Weights of a small transformer language model: 11 layers, 9821 steps.
MLP neurons of a small language model. Each row is named by its layer, matrix (gate and up: input weights) and neuron, and shows model dimensions 149-297. Each number is 500 + 50 x the weight over its row's rms, rounded and kept within 0 to 999. Numbers have three digits each. A neuron's up and down rows have the sign that makes its largest values positive.
A block is one neuron, or neurons of one layer that tend to fire together. Before each block is what it responds to, as a language model described it from the Wikipedia text at the highest values.

Description: Fires on the second or later token of a capitalized proper name or title, often right after "The", e.g. The Guardian, Pompey the Great, West End.
L5.gate37:475488573501532499568622524533506489548503428517564485587498627470438464566482387495486479387630428528468523597499421507481537415524602446491432469526553397469451519433480514552500399476522469422454512528491399473433477431466458442534483508490540525501425545446485505485467478461498513507545492548529574446513458450503524415468411506585567628567448514563449535464544563544447568449534455522428487502492485461611518546526456475586527523469526567457
L5.up37:477522592519469553505502528499485462595564499443445509496510445549445421570539424355443534440548485485465540451485427438559534490475469585452434543492446519498563523511482547488535501423431507524550498546499407436530512450517548529560497490552494528478556553468516455457488417508571532474535568527480526490464485484469443448448477432443576522495465488526562523437503546580442491477410477544567395545444527512500517531548488479364517464524502478460
L5.gate126:557518479539509441533533456631508596595518531425566507535452464515417517529470404511491526564565523602499649467498447502458529522438504512465483535536479515389446481465537542412550514465429457554540506498530579414507540538420581402606532460519528502529508522552494444508520508390570522521417475518529604496493586474499574505558514431500511577545474520522477536463473546558526444513533541516480515531508450584566446453496501479508463479512447476470
L5.up126:520423446529494468498518486486422518490591540477487584511602555415523436556492408461418535479491488451502464500515533444501529424489538526386511525578399469572516491483491377468437509417541527523511463471490441584436531480427468504435436514490480420414544601400489536484534553547523493545527474478495441537584518450424463483525412529447496488496561414530580503424575516520463432451466554511484444426516393547529487500410494519443506559429528566546
L5.gate375:555542445570554481492476513550431482466461381483577437541407513585552524613513425451580544478547511495519518506493561487529468509443551475532456420524453414537501572494507455416495524501428401486412570480545510459404571452471487541498445514388527435429492471440537555488537499444440546543519502480504465490525539459542461525482514463474565459591488515490496504425533609602489538548452556483380494541446610563522537417428442515515555433517571606537
L5.up375:618496462534576545564514522494518523456582454407491510459523451543488413481575520515633522555446534536538482457537507525485485295423520433574528485577521463521469555538445516540527519469472457521445477535520544469488566508496513438476429494452527508477505487491535457518457595384558532525533460497515516515447534505445467467530446539502517496508585501519567492484503517460467466543472469499546487469444478466483487417389496450580497508440487459551
L5.gate609:535532541517550444478433490474530487588527502467593464563554481443529434476560323443579552551524442454445451508472484501465470506503561429471546475521470511400395591408463576455467454519458510501515548600435449462439509549458429493548526521568525586519435452494507564497491541414488461594501530448500531448529536464487440506586456440455494484521494489597485446396483612559527595520527500565495522457455457522613498490532550448475534570398535637545
L5.up609:505348500462420531469575587447544496507499478535489444480596477436476506491468474527493524563523461483440554511492408430445482511522507423561469465568435494541504569556442569501551529516599511506424509489514590553503474534489463444509482543512446470482413519553531497524456514488580425513485528494547470513522498339524413458473455504460453533528602485555396522558433524479492414490503524640529574508492437488600443505586463505471536674534505560455
L5.gate845:423507526489575418545542478625435523506596433450585450586479536502491529543428499442489461552543502498491520502530420551428535483421551428512555503470537484545412529448555482469463495406476514511493593551595391516455499590423528536529517437445482429476466522522521529506553533532480535479511585623511464471542488476516594379553372465513506561482391526599483506478503547558479567507497521516447527526448493508487440423552360492429506407490488537552
L5.up845:544494454522469503557515500580467530497506416544570481457570527504428503586476501523472560524538484415480588506579569513452516444461528516525524458477475479467474582445556427519498515491465496451410606516635499458538434557593559417395405490463458492513464536441502539512486483596420550542515498555533452487508503531424522407472427400535447504527457535503527546503536611470495423574487468356505478481454518476538411469529383478494542472495551465482
L5.gate855:498451477477497527498488437546472466536536430417565447488489438588562526571389502465524530575535555519486471570427530423446467443508515440526501519473432489441545619411493494489475440542480522497433542485526378565494518508491522467517576526487508549444391459534599479572547457483516480498518544568399437449535497515534561551523468539483633549490428559545508490449535491587554441560604563366487556542499423447598470489439527478506522557463468579560
L5.up855:445412482585500513483550523424527506533480616460478529491446578453469534555487414403510543505562469483476494477605540484598507460544518477483466440540577524515466555604561501542498510509557454588460519523512506453532526506446519457601421441491450549440502487527491504453579518516560487538503544522487410478479538475470494574506538552498606471535569479561482526481519571478449548437620543545495458480452460576555513472502446516484483501563511508557
L5.gate877:425363516531540508545578520507440553479549442508590459589456549476534513510424427567463424555595511406500619547510500415397507433517566419574555492528569505395443513476553376491467450465517503394516482491494379554487488489475539576560520455496569502527436555538617466508516505457463498512530571459492509398525437466481592465612495534549519612495502462552404459435491583556500519525517570542529528515423491567503485393468517440533565425495533515536
L5.up877:520374533382488483508516485463532541475584535541519474512519574413527502508497555463432498527493507444454535520536489510568501432505545458531568522510565534470561468431520558463522534545534456447517511495496523474488525468486456476493475489462473494523434513508518447445421489606493465524508504465400540493454482491586465520388519454525464460498487491533547475433514478463489510475517495471414448469575536549585529408661477451518516394530508463524
L5.gate1174:394437581429412509577552444473478507514505467530514503560460561512457451554543515461597488539535504544520530564467513503492463522481576541470554567541438485439544476512515560500484512518429494454568509511475479582398479546391475396548443476581579549630385479505434463571520534519441541573491547576467444448508498519436506533496406520592510477523477546481436503492462510602547535468590516556527480476471448533565537481536455439550543526503453553481
L5.up1174:561489548552390534592564539523534362488471509565462466473547576407473520589492459526454506468513470529476559430512422375564403562463457508473517506495456483502487457488488447435456510497469513400566455413441526600484543471447503461445547470571463443432490483443486464508514413565522458456480485469460443543430476453442448502532528556543482485523520450489551579411489554527501435525488452560480486508506498438461481410492489551457545488408519486494

Description: Ordinals, superlatives and only or one right after "the", ranking something, as in the first Belizean, the third rookie, the most valuable player.
L7.gate34:413461498552563528440453552584437504497541476460531479469592485555481559536495447442616555515524514594525499548395452515453514566541505509521388569454539520494440517495523522506544482522448378500574544565538471500415443518521501455541544610490582397477521490507515416438498569454501495489499475530516507376456333589487496499501477461506559499507478547559555478505493465515471612468480538610542534469463549519418431465523480489570426531580369539490
L7.up34:510501540506468526488436466464492490555575486507456408394565484490507519518568524531571444389539540499490499522485538520489545566484405546639513554364581449466413503544520519514573429506450529490529467527445478501557448465618513523508606567486529334487597512575564518541470457497454484453531497517522582528421433478480375495460462429503485518537415478504516481525463468553439476539497476510532471509511500496489505556536590488495614413469424547510
L7.gate174:356457571460520466498585432511452554438512509449563528504533616421491479484576504558447461539562482489457596516494426487546460590574489467494466438487478585469560502494516473526460468481448440555485617477471382456357471431490500516444478456516517508469507537582463530469486495578499520486468546557540521485451459604422449482509452468543574542609518450476515524489474499531564605465504530520439562416450430408488612516510472441568463504511462492557
L7.up174:624584493521502514410540415456523538504566461502537463483553486538494564436510478543467492472503465402492471503539516409557456523430512374556516584450516499537498440469539373519547496451430474512467384432558578509579564523423464538460520419504535503574459542383441441470522518540503537515532441492521519555411463435557438532447556536503417490484436451494551449506498589518498481477513570459576554529473549418478429507507458549394501476525518575502
L7.gate239:475549497570610436431401518513433572485495412411474440584482463547618449557513494567489402491500433475565552543426415506496529525456535389464450531495502536469548428520491523579514520456486383478538478465521460486444488467502501544519503491445499454499425555469460503451432549528562403487553558526587495441414476499495486539570423478506562467476461535524506534456405530535474624420538497554447521485423484500537512471471379517523502558465456519419
L7.up239:498455449506404520439528384499530542382442534469464563413528442497594507473517452565500499463531442524531530469509401585414457650493450473524572510525431510466499485487464584527551490491486596479514480498446509484475464565454552466492515457498497477551354555447539460514546540573476474484473475589443590489513473580474442535508479543497538435410463529483502530472572533500501582489465451553552444509546536479442523488476548557506406423398500498579
L7.gate269:472580548536516572519566467616557524581522487508619606503526519576495390512437631531501443523460549495466499518466468465540550484411571520542439495475498563442486465489480527522401460356532512521589479600571442458415566467507460476493463446508473478487476514440440415495521507510431486486553434548605530565524366486552530551447481485514490539445463435489633399510472574518468507504509456529463569461521491391405567367515450545556558562467480521444
L7.up269:510522486501513493561538480408523501531496464498452502541476617467589526519558501561474419445548464509503427530521528564459482551470463415565557469449466446442489550500485557573557548406549536504486593521503459507492460436457542560487495495499457441496565491598528496451552533524509569490508484564575441517474479515492522515549506428498523404426485502438500476536514468457495557431517566528461562422424440378553567460479516481448497522450483548560
L7.gate440:398442561580589536450538453477499516535544510525433605548525620531490416523402547468431479437416508534436558549530478579539515564464515555500449498465453456466497404483452484406522510497475482458548487497614524575583498479502476490577542502430505531484492561519549576464421586474412545500419586512560413571495465555427468448399470582516617542598472591502456475550561523611551486413497524491497543408499516539525490442610484495490475552544567423529
L7.up440:406497504508465470503541444446495543602399565545495598430426584463536546469474482515410459421476437550520458553537400475455516481511490575499497533397452458567543563497465469459576441417488504490508558523541524429445407569578453465404559548433494511495499422438409505532474506603508536532457453449501384496492393611491462512550488387425618647456531486452509439467557406565596555472484553478435476464523502439512528492545474508574555440483492544471
L7.gate688:396484571450573416488555554480512474439515416461575489607570491501524552464535526553441512495474560491515553640516481548489533487459531513550410510509594459575533409625473450465571457362486514567553474438627446568438491480489511459460635463437453469477475542487582429468455463522393450493564534455548446592471465544524532479495462435455501512561507519623529458450553573571548560452525518499522412551551546461482495441453498429549503578485509543398
L7.up688:506526412527552556464517446512506613432472509538543529556526514602533541452577501478569525529577477540418422520485395544534475518507581524543475496556515481518547478531437485520559529502457469436533521630448517493569476501516484459522555562549653518537536623520589469542480420565429573598564483500499489581400480449583466480446441504464500552480379568476472421472538560471494544518493407523532472484556499395459578512526536457458413512475467486393
L7.gate910:541507580504476402556491522544484524540442533546655483519564553447451502491542556466586499556446501552477455476428464552449570435565429544531592541459527451512428409519554434517484485442465467526463494582598425435456411512473424467492431471571554357458527500535561461526502436476548573442520563575517512395527528508484504483496534502510576531536353508525432506433497458570539552443537494551546524532519506472553433491498469453552454570573522578525
L7.up910:472466555481464395446551577546587449506391594420450575478516546508432529609480486447512460492461468430538568509570443532511516484523517476540447535437476519445484405532503498532537510533503456546507512478501535508467535420457512442530578526500550434432451678461373470603435471477457524551463522485478404586459501553495483549564489480420501552561522506535448475539451466484522436432476445558470435489488435529490524483535554486484427557521525492461
L7.gate1097:440493533447490468476526505522443508470631439529404496580480523451514598556433539509525493497517531512514605601501515464480559418436535538483555501457581522506461422558492522472547435427505497581536553514493448537469511498410474458435447442481547523513477549563465442492481554536469475533522485559565458516480500469541425512568505404486553485523520512483593551493625552478519485476557522554560472443434514473476507363434492507565533439504515482419
L7.up1097:469429473581438479484515595509462540502403455475598559434509464565453488491504454501475423490468577457494571415552446569499559491447554499540498510534540492537514553517481476609488453432460534585514452528538447475512556517547521467481572569544531455433501418506537503426511435538476496478531515492504500540466513522488455431585450471497503510487412474464470452471490533389493468473531585536516522533519619560488461424500446492525525502453437520614

Description: Fires on "of" after quantity words, strongest in "one of the…" praise (one of the best, one of the earliest), also each/some/most/many of.
L3.gate17:512583485527456447404414438566537459511483568436502453574570510504516521497418427485529464435544421476491601533517532528596497469455533500454451576425556534490568504536526509522502474504498464474568546471625595569505525520516538584548439514377511480456475460522530576496549506460449454449581390456556534372382490462511544525552503444488576508452493531547578508450449409461526444585471575513429540489593530495569531411428364544471462516596492534443
L3.up17:515570536525460449515577597478414562569514528463499589540464453575548536532411483587437417564495470479491480467449431483500484473483570490478578521444481490486485500513486471510498496513469506493523431433540532513509604480424557476566507561455521466522555404518559500530508565469365572500500431522517487464429496567449505513442461459501528478471523464582467532493496414459434482507511533523429442435436463488547539523450478496446532559556472490586